{"num_hidden_layers": 12, "intermediate_size": 4096, "vocab_size": 12794, "hidden_act": "gelu", "init": "normal", "optimizer": "adamw", "weight_decay": 0.32, "warmup_steps": 484, "max_seq_len": 1024}
MLP neurons of a small language model. Each row is named by its layer, matrix (down: output weights) and neuron, and shows model dimensions 528-719. Each number is 500 + 25 x the weight over its row's rms, rounded and kept within 0 to 999. Numbers have three digits each.
After each neuron's rows, "raises" lists the tokens whose logits its output raises most directly, leaving later layers aside.

L2.down1649:487483479503487527507472507518430517538495495512442474549471494525517495478483488498491460464510502549470511525498522528520477497493520491509477502514497509483508503485528502472509503479489520452547516515498477495476526488550532506473531474493503492465508545517484515548506493569520526484485467509547464505565534486538512470473454463507540504550516479538503527473494506513492513500445566491531530487393554448506478507497505481496478499516509506499486503473497506487536507553531489496445475479502498544488477504520496517519513485535489480494522504474483496509500539526488480508
raises: "8", "5", "9", "6", "0"

L2.down2926:509503522462493500536503535514430515478503499473454503482502479475505450508509496543490501478526496515478504535475503535495501487514525497535486510484474510532519550515510481472507523489528494532551485492512460491481472476516495530510474516499493517470467472516510462500502476496541521446508525525523499546542532522540508476516490498496514522459455502541485490494464489505521504512453561518527484479476504501505471513471497484476472470468509491499494522502462450455515493497487519487511466534486456474458437462489489534514530485470500491530501532468484505485524523497503476499
raises: "1", "5", "2", "3", "8"

L2.down582:529507528467478520542464535490491477508490530492539504508531442479467478540497502494523492499531480491526456486504535505509514497521512489509516539514530488512492469469504500460470503476485499498514518502537508491542527511490491474486497519465500474545475455532513478483466471512553514465527497520533473506497468486510481491491531480509508480470471466502523474435490536501488483489499537515473487497535511505500501507469459485473526522536501499506513502498507549458511499530502530538489482515524483522552490522459498484573525504477534520522516553468515498465496494519536487523
raises: "4", "5", "0", "2", "3"

L2.down1268:517514509486501498494514509521375485495488496504481506487461494488491503496486498513520470521516526520496461511511497490500487477462480503491529508508528468467518528452503523523495507504488450431537487497505473470493488498499529492498529478548495469506478532496518510539525497512526528516471510485494504513500498492540511489539498500502517482499489485476527565460523482487511491487483566500528534478385475492534486508531548478480474483458501506472476493458484463506525495508515518515431506558477466501519430483509533578517513523514525486489506500471480502533493523512512517498
raises: "8", "3", "9", "4", "7"

L2.down126:524441503455523475523499521520538516535471445496497516489515456480499502508465478524519517522507463498510485500503471467495455484540454504470476513502490529498520470478494493470513522492433510507509537498488490464504527558492444474479499532499512503511527506491454494505457480468504476481488549500488550510520488502513482509520555530466528502477518496486505483518503526480463482467486515472482532516505531468464525495440480483503481465519503501473471512495501516458498534478442503541464469483485484503454512502490477550482549501508512509490487504445469532500479469493485525526
raises: ",", ".", "-", "in", "/"

L2.down961:527510491529492525500492526523389485498484496499478461528507501494517543535475527471516494493530505497541467499486516520462505508508497524500519492468491523548495473492529522465498511480488507462502520478539490460481490507498553562492481452498515503492479544521512537511469509537524511471540545482525488516534463475529454481518546531459526459540445509517489512537506517464506502490529563514524479511423488497503525510510467485466461482498519575493522493476490521517512481515491510471472488505488485520520507519497475515566524514496494482496520486473500511495485520482515510510
raises: "9", "8", "7", "6", "3"

L2.down3951:510514510486519502522516546492410500518483533444490508513487500468539508491492497486483486412530494486499477517503505493497538450439542514503486499467452490507499507494518466508553479539522512467495550499492506461455507554482499553513483463465522532481491521492507509515521511464506516462522508491482493521524509505510489478480533535421537488492512489501473493508495511506520521501504501468513509547479516460516489524458452472482481539508508525479498539464496525491501498519473492512538490487504549518508493514539495511510503494455466548491515502505491482517484506503509486489
raises: "0", "6", "8", "5", "1"

L2.down2288:521507536476495479523503506465388571526507519447508496528490525511501496473461490544471490475474528466509500535492544454488484489451519522523517520500525496507504541486506486512510517522516515483528480511502499496530468510475512517499532517499514523493503505475470514488472521495485519482503469495527495488518481492523530509493488536479525494540519531510495486506483478511507470460490539504534479480427510498566506572495477467443478470479514514474499506502475496500498452508518518532493500509479492458494477529479477498582487472472517487490527521496492519494502506487525509510
raises: "6", "8", "5", "3", "9"

L2.down2676:448517479495450554532500505487472539515440481480500512498487509507509507515498512475508508483543485528518516533515533503516548518510522499492504483475516518540544506489524476523528488516485472487535497513466511482486489479512450520488519514510507476478511487511510446519507515474528493481502487516522456527506453468548463503490530479483522508520451476505490522508439486485507535486519519469473489527443500508498470538488495486483505494502519483490508533515457488446490481541479512542569475542478529474492478526519517566509440546439499503489471541466530477482453517525505515542
raises: "0", "6", "9", "7", "3"

L2.down2214:519498507505487552538522502477424510483531493496477524496490500532505495509529491504529502460480490517500493520512470518479520501471522513548491523511461491506523483478526553508509503513539479494521515513483471478477480518467501529467479510487476546473511487497486515493520536536501529497497474490519486488529539476508534470522509524490505491516490504492489493505491482495541501485517507471475466501439510509512487490508464467466464469510502534518512553456487495503523473522506531428484507510491511500468498531542476538528507478512513516500502499481521495492530492473510505526
raises: "8", "7", "4", "5", "6"

L2.down4065:491536494481485526487500539475452492525522487472491489514504511498508486519519518488489496500487480510489488514469525473460510484495529532494535496479491483526504500508515544496496486515507512498511456489507514454497508561490521564453510551487529538507534489488489483485490543497561532446502509444480468542540488516493488478507509497469565465487500495488517523491537506492525463449516500452452466491537492503484505519505504482482522500502525544494488496505496512528509476495511522506503475494475499466502479508513503518528463462521514448493492508502503482505467515483495472500
raises: "6", "8", "7", "9", "5"

L2.down1793:545503543509477485545488513477429506524479493500477457540495495479546493496469505473472486484505515498488512522513464534554498509478524513502520550501498491472488490507500486505512476542534499473521499513492526521478510530497472539482535500503498514492515490498509505504485511533489479481500484487498484508488496486482525499494498485436529452505470533514539517497513485473520510505513475455507519497353516499517464501481435492501464496498519507462529516482484460485508523523481517491495487482492492529492476535476495467537493516480507558477530520522492497501486509513515501499
raises: "6", "5", "7", "4", "8"

L2.down1343:460495500456478552544477506505393498505512493526481478486494492499475505471483521463482504436472509513503543514528560478506500509500480522558496511482536464514530522498479451490506497495504459513539497515534482502523465488524488485537496559473555468477503487524504524537512490490485506520495505520479533453558527514487497496498474511537526490504487458529479513479489494495537526498490516486490503497510514485514498524521485458467474472484530493521450498482477527484472526458535485489471493508497500516475452481468486498479513515510530485525482514514495509508501506503479503534
raises: "\n", "2", "4", "1", "9"

L2.down477:473530516484492507492525533473412486508514493471481533552470498514544507541467487496507474473511518469487506488481530528510477530468539519557502530478497499528513518506546483471520526522480499481510517510490513463514484511491494517501518499479473480478512512495485538503492517524553521509482485474499499498530515504478515491499505490474545504506480482504528518509512491478554521473510526506461495525457493499534461553474492457468515491491472507518523516456474462484518493507504489527511470519499503485513499506493487521488515498465496498463527567512550499481479541499493492471
raises: "5", "6", "8", "9", "4"

L2.down175:490501521453521449504501510500387482505489503459505499511570479543508521516527489502533516527497475485510455508492469549504512495545499491489518480521460475492541476544489539524533497489488489500502491518495494513505485542540482515483529509505568519504499483473496492526468527520499503484531529476510441463523460508512495523486513482484508452511505505517462506530483476506523467463493511507493459505469475501483479482481485543471509496469458484511488517479496510497522460502489497488498500478501494511454502472515498503490452486502521516483443486472464486514481500528464471491
raises: " which", " with", " including", " and", " whose"

L2.down916:472493466511505497532518505480396536514532522434485502504551482514545492481454461526507514479495468482473513533473502501535520492443509522470446527516435478496514502475509527513488464504497516470534492472500495471488490518534484544471474506521538541504492508498475482480507527519536529506519516503495475482501502502504520466511495487486517505506500500507463515492437503483559526460511503480493506520455500516477506517468521478496498550537523520498516501490503556496535512520479516462511502492508506494485479511470502549512519478495527488515491485506499505477508528511535477501
raises: "7", " sq", "})", "8", "9"

L2.down1863:541511521498487498504483519522586522496499462465486482492496505481474492492523513491536488477518511542480481497486531473507489455466481471502491498475459504503519502464484452452512512500482525519533514509499506457537511465530482490527523503503516509457466499477514436502514489481488513460517540509518498519482507528500473498488486449483529450471494498509460516472513500531508488545486490508527468512597552465542490537495464484469480423514505472504486511513514493526537492500525518514509521496515496501483434515485477495567547503496494483527491518429466489500519496464505442505
raises: "7", "2", "4", "5", "8"

L2.down1601:536487572488493513502446497502487500505473488501524479482544452500541506509467529523552504533495458491514457512502533505498499502492508490516492514502492554529476484501518501509495503510483447505512540478538498490506478523518485510491516485519510477526500540518476521500537479461507509454511543481511493513442514475507459498506473490524514497537449490505540469486527519491498503468494517516524506508390542505462544498467458458514480497486495503548486512516489504455509505504506493531478484527517512472510527504463486499477524477522549468535540510561502486466491480509540462476
raises: "5", "6", "4", "3", "2"

L2.down3948:536487490473495511539524538504483508489509517506536478498527444469482500509529539464497506549503503534495512534518564474485525502509519510534498532497514480542515516467555472490502508487457505491492541528531516483513461556498491515508508496507458501491545502493486451500489490488532504441524517471537458516513481486525471534494526514472512448478460512527518489508466483519541463472489535528553507482406501505482511516511481514490517487485524516488513532519491520496510474495482498492486466490528530487546510485525483535538498502475550497503515531477490454499507460505537483518
raises: "2", "3", "1", "5", "4"

L2.down3122:545482508510530527503510543463447519525516513486497433536498473483529502501486526495477479515496521455509494497481572520514525458495471500502497488475519515506504487509533495481488495506515479468537513502538491495497477543516536513522520498457502518518472495494510511523475516515551507504524540516537488536478500505481475456533494502445516498499509503543516518495488523511532495481504529472504509494446517503514475477487497503456446497533493538546511476533487468479518468527460474504495470448454501519479502525500489524514499448474476518500517518480484494492509519469482497528
raises: "8", "7", "5", "4", "6"

L2.down3857:482540507479512510549518509478525507499509565497517492525467494474479483478479510476500487491493461476488470526467521502486487501486537526533511516458526505552447487487544471501470505500484499502474492503482495511521486495484494466492527545453469505470491519520487529478477533503472482508525479520525512506505531509504462503512516524486534472544500535493527550512501488458523507490481529521499500510460556529548499526533475480485483550502483500493519566492468549490512464506523524462497483505483476478481480579490498522577508481544523454557535476476506512436504509446495495511
raises: "8", "ely", "7", "5", "4"

L2.down4046:500530485495475525560450520467451492495526530457498508547539464525530553497503482486482514447532456551506520530498485494507525476545504510529499495546515530484515476499514499471506473489490458538533460504512434452480523532492494501489478518501525500527483524520479475496502518486570510502498505492528460508501499494523482479512522487476512481524432452488479546509508508489529561497509514471473497515497476482486463481453483493534470529460528465529514469511451467514534537531476470498517493490515504509492445507519487511508482495486512534478532492526473480468490531526513499528
raises: "1", "7", "8", "9", "3"

L2.down1644:511496472475515463497461486501415502464508481498495472510560475454492509500479500516518497516484458522483533489508494500524514486508524487524485474459517527474463495460514521533508510519491482521488527486474497526507488464520507497480506519483506455497478534476493435517523484455510492469467499476511479491468517493511477479489506479481511498517499497491456537515501506530513495476508490507496438454401478469504494536478527498493529512509530499510481507523468516502478507523513468487477492494507504491486449502528516495493480536509428501472482507541513493511517502511540485514
raises: "1", "0", "2", "5", "4"

L2.down666:517517505486495511543525465484354483502483489512509466492521465477499499484490513529471499517495495470482495533522529488526531500483442493479503507531497491490534543445495520479485505515503459454593546483500483486493484498514460522509520486499496471505489527509524504535503529495521549502533526498501481487565471503512534487551475520464457473494454515480513512492507469472520505514492533471486522483415491506481474518491519490504458494478535548460495486477496481498508467535460530496478518511494524492507431488443447498535511570517512485499511487481489465507463485538498467501
raises: "2", "1", "0", "4", "9"

L2.down2907:434511520453485480532485528458333492472516526477467479515494488505532504517490515477515466473496511474503507464521492508518513493489522540553485488506470481480512514500492466475517523491515485481510504502525497498475473491480522513467515500474479550510500509526471486490487535547471519523495507488516509480476526550531499498498520488456508504491480508493552513509476491499552483479479516492507501477346501498534506563471490472506497461529511536476529537459474506454509466551470472479489463507523483465500536506466487534539530503489481470507484475526522481458531515476514482517
raises: "°", "8", "7", " (−", "5"

L2.down549:482509475424476484508487529493526510530499478481526539498548485549505534496502510498504456468554472498503526536472537554568523468495476489507477481523478494466513501486506480497492473515497474451540505510473512453454518487496473533505537463483522540463492467539530492522502498534512516508493487506549496530539491514495501508535460456485521498494477436504461512489479507499533513504537545485500482497415521475513468547460491499482473514482518470551480524473518506473540498526516460504486501542475492487495488518507486545511538515482537474494501484509482499456528477524502477491
raises: "1", "0", "8", "7", "2"

L2.down1303:515518554466537500551506524492459484503522524461481522528504505477504516494498471537496499467492491500497458562507529504499518488512482511544498509482481483510524505541515471469496520500490501510524526506536490450469479450476537482511513544483505532522538487506535489485478517540477515502473512525499496501546538495533491448477514525462512508512478493532514503533480468496547511515495546502490516494432518507534475575505481489454466498478536520513500509477480484446507492477499496482486491523476452455498458477460482550546512498477503485489566507481535536449502496465499511507
raises: "8", "1", "2", "7", "3"

L2.down2451:521497509499489507536471495488544509501488523465484498498528503503564527475534504504475473460517510491511516533480495484534505506494544511505480501508486498487484535478495511490510502504496509472550495516508493507482530516504477552435564487459495471477499516486482470493502484474521515460489485530524454478530492484513503493469480517502499522517490521532494495504484529474501512483514521483511464489465508467509481575480516472426505500491516520463475511500502586445508503555483448524518467465518505485488483519500496532507497465499523476485505549511503480500521513462538490530
raises: "0", "9", "1", "3", "2"

L2.down2988:515525473500524497516500488451334514510488518506511506537497523507515492518502477498477522482476512481551464497521495490492489512479535495514504507499545517510517472531540486478492500514495485539504556537493497478501509484489500495501508506508501494488470500518489467492463508520427528482527492495501457491477488469474454480467525505487504492507476522512539520543483474488481503446476583486470511496539492488532490542537529512426509516506538526476551477536536598494524468466470502487490523491517479518473540496482493502500490509491491519471524515478533529521515508539496520516
raises: ".", ",", "2", "1", "8"

L2.down1696:510537518468514488487524485480446499505491507479484525445502514493496469528530522487490485497488505506514478493499507537480515470512508494534510510517489501527539500531480492472503510509529511556555475513487466499474518560460497514466502529481508504512478488539477477502503499461523530473513549501507502522537453521497525464505523510502507532489487515501503511495511512516516474522489524465449506519446505527492470489494460486472507442493514492493503519486502528491493501501492521494511495498511503485501463467501486526516505452465521534497502534473477507515506537483532476514
raises: "'", "-", ",", " and", "’"

L2.down485:466511448482478507525496487516393483509526520502502508563518483527476501496511542522482505519521487505520525488519515521552497494505509519509476488479530499465526500509500512503515472495479488477458506539528506496481481516497481495541504525480498463490534531522523484497482515457474503519512488530509493527518548508505501503511554511488492491476509508513532537516485465510516526500466525519503437532456480502494470495483476491503494537520531473478498520552484538520506495491518462515477479488456516497501516513527453506460474561558464523466518509500503500493521519481519504550
raises: "1", "2", "present", "?", "0"

L2.down1286:515470508503453450496495517461477507526465528470525516540531474525538467520471463527495499463493509504498490517501531471550515517504526523535495515485528526502511508453517503462525531502488507529479526542442505482488500480484517545478525495488514505497474555508472482472490515494522506477498510458478490468494480471505495500504491507439504477531510557470498517525543490486509511481507469516494508456465520495539471538497453512445508487536533489476456529518515520481456464542496441495490493498498460522514530540511480519542491490511496503512508490492485472463507472506522537511
raises: "8", "3", "5", "6", "4"

L2.down1422:543528490491499468537549529491332478480489517498481511495531517508513507498520479553485487507471510522530471490491460492500485468479467509520472502461468502533528499530488475461504505543525496489522506495521484419514494508481475528536490490504478524514522519554555529510483461550493478502563525469469462488502495483502458494505505515495540476506473497568491478500460506493531467490527599534537513458415457496522489565478505472469485487468526481518481472468475488517527471496532517472495505483520498503461487488470468536532525507480490492515516537479537479520494529464512523520
raises: "2", "1", "3", "8", "4"

L2.down3382:501529470510485487555491520485423521498515517475492508517506496513489486471494481488540522471510530484499506497505524508497529484516512520488503525524505488527515518475501479506493499496522510491504488496489478494452519505530549531509465519505511551493467439509472476547523526548529521505533446474483445471560506522474469500457479487499539454494497520494544469507483500494477503482508575493513491494351496427530473489504510485503485454523534545563533510481521454479524483524492520511508484515478509502475458540523482480556459484462531491525489481511490508473496541521490485506
raises: "9", "7", "8", "5", "4"

L2.down506:485493504508518461542475506554375525546527482500503495510520519472513477473487523548492461497522448506465484544502519500517520526549516503532502524492530515520507517453505469534484493546473507563515526481481465516495474503528473481487558485524495500479437529458485451529495478514478486476507546508500498472493501514512452513507465476486501476479437495493518525485512502512526474479482510493521483455348532512518473506469498501485531535467538538547502463508501506476501489495522526495502497499489537528454503481457484474548487489540505475497521504520486487467503487504522484508
raises: "1", "0", "9", "4", "7"

L2.down1901:547531522507493533521492505467448516500507499491529510513513497527534536492507525483479519508519519473531446486492471503522493555541508483538513481510519516478515490485512510489511498501522502519527467497545459493467493496509523530484509513495535485511509527487465501491495489513512546499526533506516506499517470502494497513523483498488555501498479492496500495534491517485510485495456530469519501463432510517522486561520452490456493492504529523486492476457478505488499513511489465531500452516509501520496478481483457555536546493456503480478519520488455462518526543557496490488
raises: "6", "8", "5", "7", "9"

L2.down2664:495486510456496511515493505461421504508496485490479518501498477483480475487463471495456490462464485499505510496493451489503501477489532491503519507514498460521559529460530482506531522527471466454548496511497449487523521505527480526472503505493510530491453536498546555487500515509481537477506472499517482497510533507503517498541497512471502453539484495475483538490477482503522491488522542507480481514401497474523484536508494535495458510496526507511524492463485454527516446498525509516464529488465478490459496554465478497548485555462514487491495509533536486524530517519481503492
raises: "1", "0", "2", "4", "5"

L2.down283:496477533523472545543494520498502512550476464495515506473532504493519515487476523496550483507490496513490462528475531467487514507525480522466451472444518510499501498486540492497518523505510519544525514494520471455505496515513514492497512491485500490507507520518509494501476491457511495469540577547502469528490469505497483511473502492495516488499499494520453529513503498513519494513506495479479483509420568484552479553497453476479521436492526512471462504536521525465504517523514518498524483536489503500474481545536455529538528499527467441513507516471483538462505515471553498501
raises: "2", "3", "5", "1", "4"

L2.down1322:502492517513446490534497492489528502519422489499482493514540463468517486520490503503497495517501484478492515505493508508521507513488494471481508475464498516534489508448562503502480482453466505494511516494530540526541514505496457520490556510507498472493461557468464463486502521435534473439480511500545476534473497454511491488484519520484469493506517491496502515502497502494525471549456459472502484505428511515484486480457478483538476494495531499469488552523495563484464477499507465510462491447457516475492501526482483490540484518497505468480520540534474497488494527484503483495
raises: "0", "1", "2", "3", "6"

L2.down3081:501506484506500469480485522513521487524512490434523535449517468514483513543512532500499524498483520491510514525491494515506537497506509507536502513526480502500497505515482522470490471515484513518522475516490514494482514545497505546460499537508514483503512518560454508480500518488542506519514483480525486514537477519520472484515554499528469494484534527524501510513489508560527458519529493447509494529523542528457491465496496520484490456502483489510492500500533515468542460496466517491500492487524524527484503507527506507520527484499483527493489555476481531528481514514493475533
raises: "'", "’", "-", ",", " &"

L2.down2034:549529527460514485523490517472428520475531473449491465550540499512508492453468529466478492497511534499504524491500504499531528476479494525528517545523507482516523499522568515512465483470499512445513495480524524470475516552526487536466482518530514505474483518525524541532460544518506494506512518470497505484511557509491466501499473486467549493494515470530502519503504493508509482460487527457476508515459473474546483522462488486498516506507506517480523520460562448507518494532476479511521499485500499509482478543541482512512502523470494492489511481505486498525490543497500491457
raises: "7", "8", "6", "5", "9"

L2.down2999:511499519464467498526475545481475517552504487480498483533507482457552506493481518454486501523509477495474494493500534472474538512525531520448504500518497510493459525461510502521496483484508478510540472519510488497490476507512505520475533504502485495450471535509498483505503485468545490465507519451501466486533484461511477540513478482476483516548478503471508523538497513468528536506515510502480464515606500506507500478515502451513465471508495489496502510517512552488472478530477486514512525489473499476508474528477491482479471523491498488554550486463520450425500484512504506521
raises: "1", "3", "4", "2", "5"

L2.down3833:480500479505492460541499546451409505512512500429500451573499489525568524513471485506506492513490489471500487536495494490495522480492517496531490507492521484517507511503500507497544513530520500467534520474511517485525527486448508534481514504499536498501494507497476497482503533472536538502513442470476456486541489498563474516516467464486527467485480512536508475514496536490485501483493540493523486506512534471503508507504480477458510513497519532493499507505515555483510492524520470478517472477521535522516503524461467490551496496495488484520480523518534490469468520544485496468
raises: "8", "0", "5", "9", "4"

L2.down3407:558515482480513484505518563456459513508500550477514519496489517501497530514548502503505535487496508482528480521523502503516516512481490496538512524464525492488523485564463521495496496508504471527484536535506526496492505525492519489483517525500461511524516548565491496507495489495524522487511486482516475520520495529499493498457512490487541522515489486477480493509476457546493454482521531509488494490410463474470503513504499541467503465511495502505480511477514523461503488479486515502524501510478498519498476472527498523508499458467487529454502531514517497546508490538514495489
raises: "-", " and", " &", "'", " also"

L2.down491:490530501483482525492495530486418530499513504532525485492482475445504473445493491522516489475517512540481445502480552517478499494504468514511498483492468489505511482544560493516499507506479494523521481494518460492443486506484487439502564463479514485487469512476511508471492544483480505498517511554523442476484458491480516499499500483450502455520485531529521496458529472469553484496503551481456494474416499481509478525512486496463511492500510497513461500468489544517512504493540537507462477498542478506533454479471512536550507489522547495472505519499494538470475505496529508475
raises: "9", "1", "2", "4", "8"

L2.down3240:510502494462488510525464505513407493494586488466480554539532505537506513510504539518519482455492518511556513512495520505467546494530506490526506507511482529500481502470540535523513518524530493526504461509520490516501483523475531516454530464520476452526518528516481478518489510510493512522495459470450467464485493472452494487539495505497525497481472527498491492479497504483530535478488536449476487517428496487516525484489463461472457444482517554527504518494542484466539455506480489462497490550504466515493509499493478533559548516512536495544530494495512511483499518499543472519
raises: "7", "5", "6", "8", "9"

L2.down2472:495513535483451539499513503481463504502453526520482471487491513518508530478508495473459497507508513510509537495502457527462540505442514507537508493501503512511525490456547496504491514495492510502539522504518451501511495463499496492518509482510473499514514502518494525501488507535482496481509461456532490525475499500551498529555485464474462535463461544502522470503496509494494519473528490499501521460432509467513517464513486528514480485463493513480501498462498453455521463487455489503527535541538489459542519560495506541516498529451548480506519484493526498525489513480504476525
raises: "4", "5", "7", "6", "2"

L2.down1988:504480533471472530501521495531420476486539491454501492510511503476509519479494519484505463512489518513510497497546489502462545484480497485498505482500520526519499486424521519470506489486506488476559505522495475510490482552492483525520492525484509469511520495530514510520511464518503531479508510487499502485477488492514517508508493495506526518448485485472487513512507541516533511491504541492484468501367481447488500491517505511510491490457528516491503477472506478486493501514491493475497496521514495490503510533537478479520488508482516499493513476510513457490501488507511510502
raises: "4", "5", "3", "6", "8"

L2.down1375:486517504495505485502523496479489528507540495484489482487517510481489468436512483469475485446488522484515465472489534510469528476556504541546470514471490537510493481516541476506487512492539479510518547506493518473532473448501500478491452470494477491492512507521498541542471492509468483480482457540524521473516501502484448503493480497460517541531518466539504478511504505460502499486480529507483510511424490493515540531533503501485483485521536520497508513473493539504504495520518487477457469486501493513476468522455488545527543471481515504496481479529533511450527530478538516513
raises: "7", "4", "5", "3", "8"

L2.down2773:525533511466465529471509506535490521508516499481477492481512462474502509460511496539521496514479473499490489501488517513539556538508500459485521471471500470530559528461538451513549494512498493504529526502495509497512464485501457518462521523493547525500506499461523484514498513538470509460466493470523440481524450489526494508537524464473492522481462459484521502492474475536534491488499508509451490473494460512541501560520471481482510512485523498539484522458468520482504501488509513499528451499505489458528507487489530518512539472451575537470501487492491488485499468499504515529
raises: "5", "4", "3", "0", "2"

L2.down1251:502519489504494501516481528462358540526528480429508491572518460496542489505547525453507503475491517509466544481534463490470508489502551539497516510548467480491505497541518534489518508487509501498554501501496518480509517525470467574495527504492502504494543503499516489467532554523518512473549498469464482516560508482500505506506500493444518464500492533524503485517494471506530508453479535464486493487515491486510522532479490492463517510521486556474469498505524531479504431511483531533508482511510507500503511484497489517535502484508489516456471519545505508501495525487476487525
raises: "6", "8", "5", " ft", "7"

L2.down1354:496471521474494525499528515516473503481461501549497454489483513540536526515481509496463535494478422525540531508512544506498535486470487506502497506483523478531499518511543467513516515494494486540497482484542480462544486472496518497507519481495504506492459500539515507490500500477484506508463558454461533529461450502472492470507511472514502486456478498499510517509488485530496524477536439504521501475434533515489465510515481480502479488469512536522493461447465533492482451547504461520540544538487520463489485539512479500480493518527483480474516514525520509511508494494509482470
raises: "3", "4", "1", "2", "0"

L2.down1472:491484474481465485520494513464430486489510522486543504584480478516493517466511472489488519497487473480516513515501526502511530505489567540524478523542487502453500499496492510452546516476512519449496550494496463458491513503523525563477498492495497529496528499521468541511517548513528545540531505463458527484531548512530479511471469522481564525517457502533480469503465486516512498474544529515523522504502483489532484531518481493500528503502567503496496494496489479498505491525490471499503498456519520483514448528476491493547458492480463483527529497526504503479485557481481474517
raises: "°", "7", "8", "9", "6"

L2.down2535:495482494479513486545448516462404490530492530453488475508524466505520556473539486475477485461476512520529490479475519503474522512502524508519484465475462485541530508523495478480483474510517447518475512509479492511485531464512528509503500484465534514475461536496502501495493514532508447523496488492528488471513509505519480494478472489485497486487507536508478513528486520468527507507449579488499525482479523479523482510479484468490488497500509486482547515527496492463549452523478495488487493481530489507463466539487495551542480504491505500497518513472478509467540518488501486525
raises: "7", "8", "9", "2", "3"

L2.down606:484473501502489498508490521519285485515484507482511496494523455485497518492502486514496496492497499514511457496507522506541521528505491514499494498473497492515504450456528502505502480527488482481541503497461517478512511546501499530472538475504517510510479533518502472527522528490500541460522557477525457509482472489510501503519492497464507445500489497490543545491507497481520489489478584489490504495332538513500482518497525490481494501480507504515515489497504519495504556522468515516498468500487486489526507522501489511488503523508476489479504523511484488477485488529514495541
raises: "7", "8", "6", "4", "9"

L2.down3741:517519512491523501522475517527461479535492504522499485517510457482510509511530518518494515495508508528548514479496503537514542490537528452474492503535519506543509507511511489493507494516463463488547541513460482489463511474497517501498541475500504527492464508491499524530477491546477518471502547454522500502491521508507522514483510483450529473519455471524495526496502498477495501512468513493468501500534540500502480510489458495478474486510474510501521529498501487478546476525475450478481518530519468485533473503529487534522529498496506500500539482485503480498514538474496497483
raises: "4", "3", "2", "5", "1"

L2.down3761:480554475454485505539484491492417485495481507479481478522516490500509468486506503510517491507480512512487491470498538493503494508514511475533537511497485450518504491485489487514484510446484482510503526503516487476491520498492518540525487494499518506502502474468517530554501535522501533477511483457484449479512516516505496458493472499474497504480493485514496520502513469480487481468477552478482512437396530457517456491504497469504464532499527534461543521471515543467491475528488553440494505529512489479494493510508469482563492497538504473496504487512512502447498510514490489472
raises: "8", "7", "4", "6", "9"

L2.down445:498497538558461523507485529536421467496467494476507504497481479526509513514470472491523461482510502513493478520500510508487512485503467501481513512506459495516543539483498547532517466535480479509521498469496480509516506523501494511498516499493499514517477538503461503519495479515532500504492506551528516484487501515496468481502491511509518507511510520493490523514506476480514507486504540420498478458418519446486535539523522481474468506487487499506462514494495442502550480483504546504530487507522495503475463471502469511548483507517524492490497487472490522484503512460508503504
raises: "9", "8", "2", "4", "7"

L2.down1169:535490518459520475554492535475372483474502508488480524535503486537493475508491464539474500480485502507526466529483517498501499510466470502532458524484499508538495489511535462476503521483488472529513555503505502453483494490504527523535530538488486487461492518531494512527472510524517521511523525471531509519510518468523499466491465512457506474494485484488535487548472493460483506485477563498501541465408508477544453508491499472490478490501535529495516457510484537491507486473468529508451490491505446504510482487464487505525505497508510482493516530501509534494512501505502530501
raises: "6", "8", "5", "7", "2"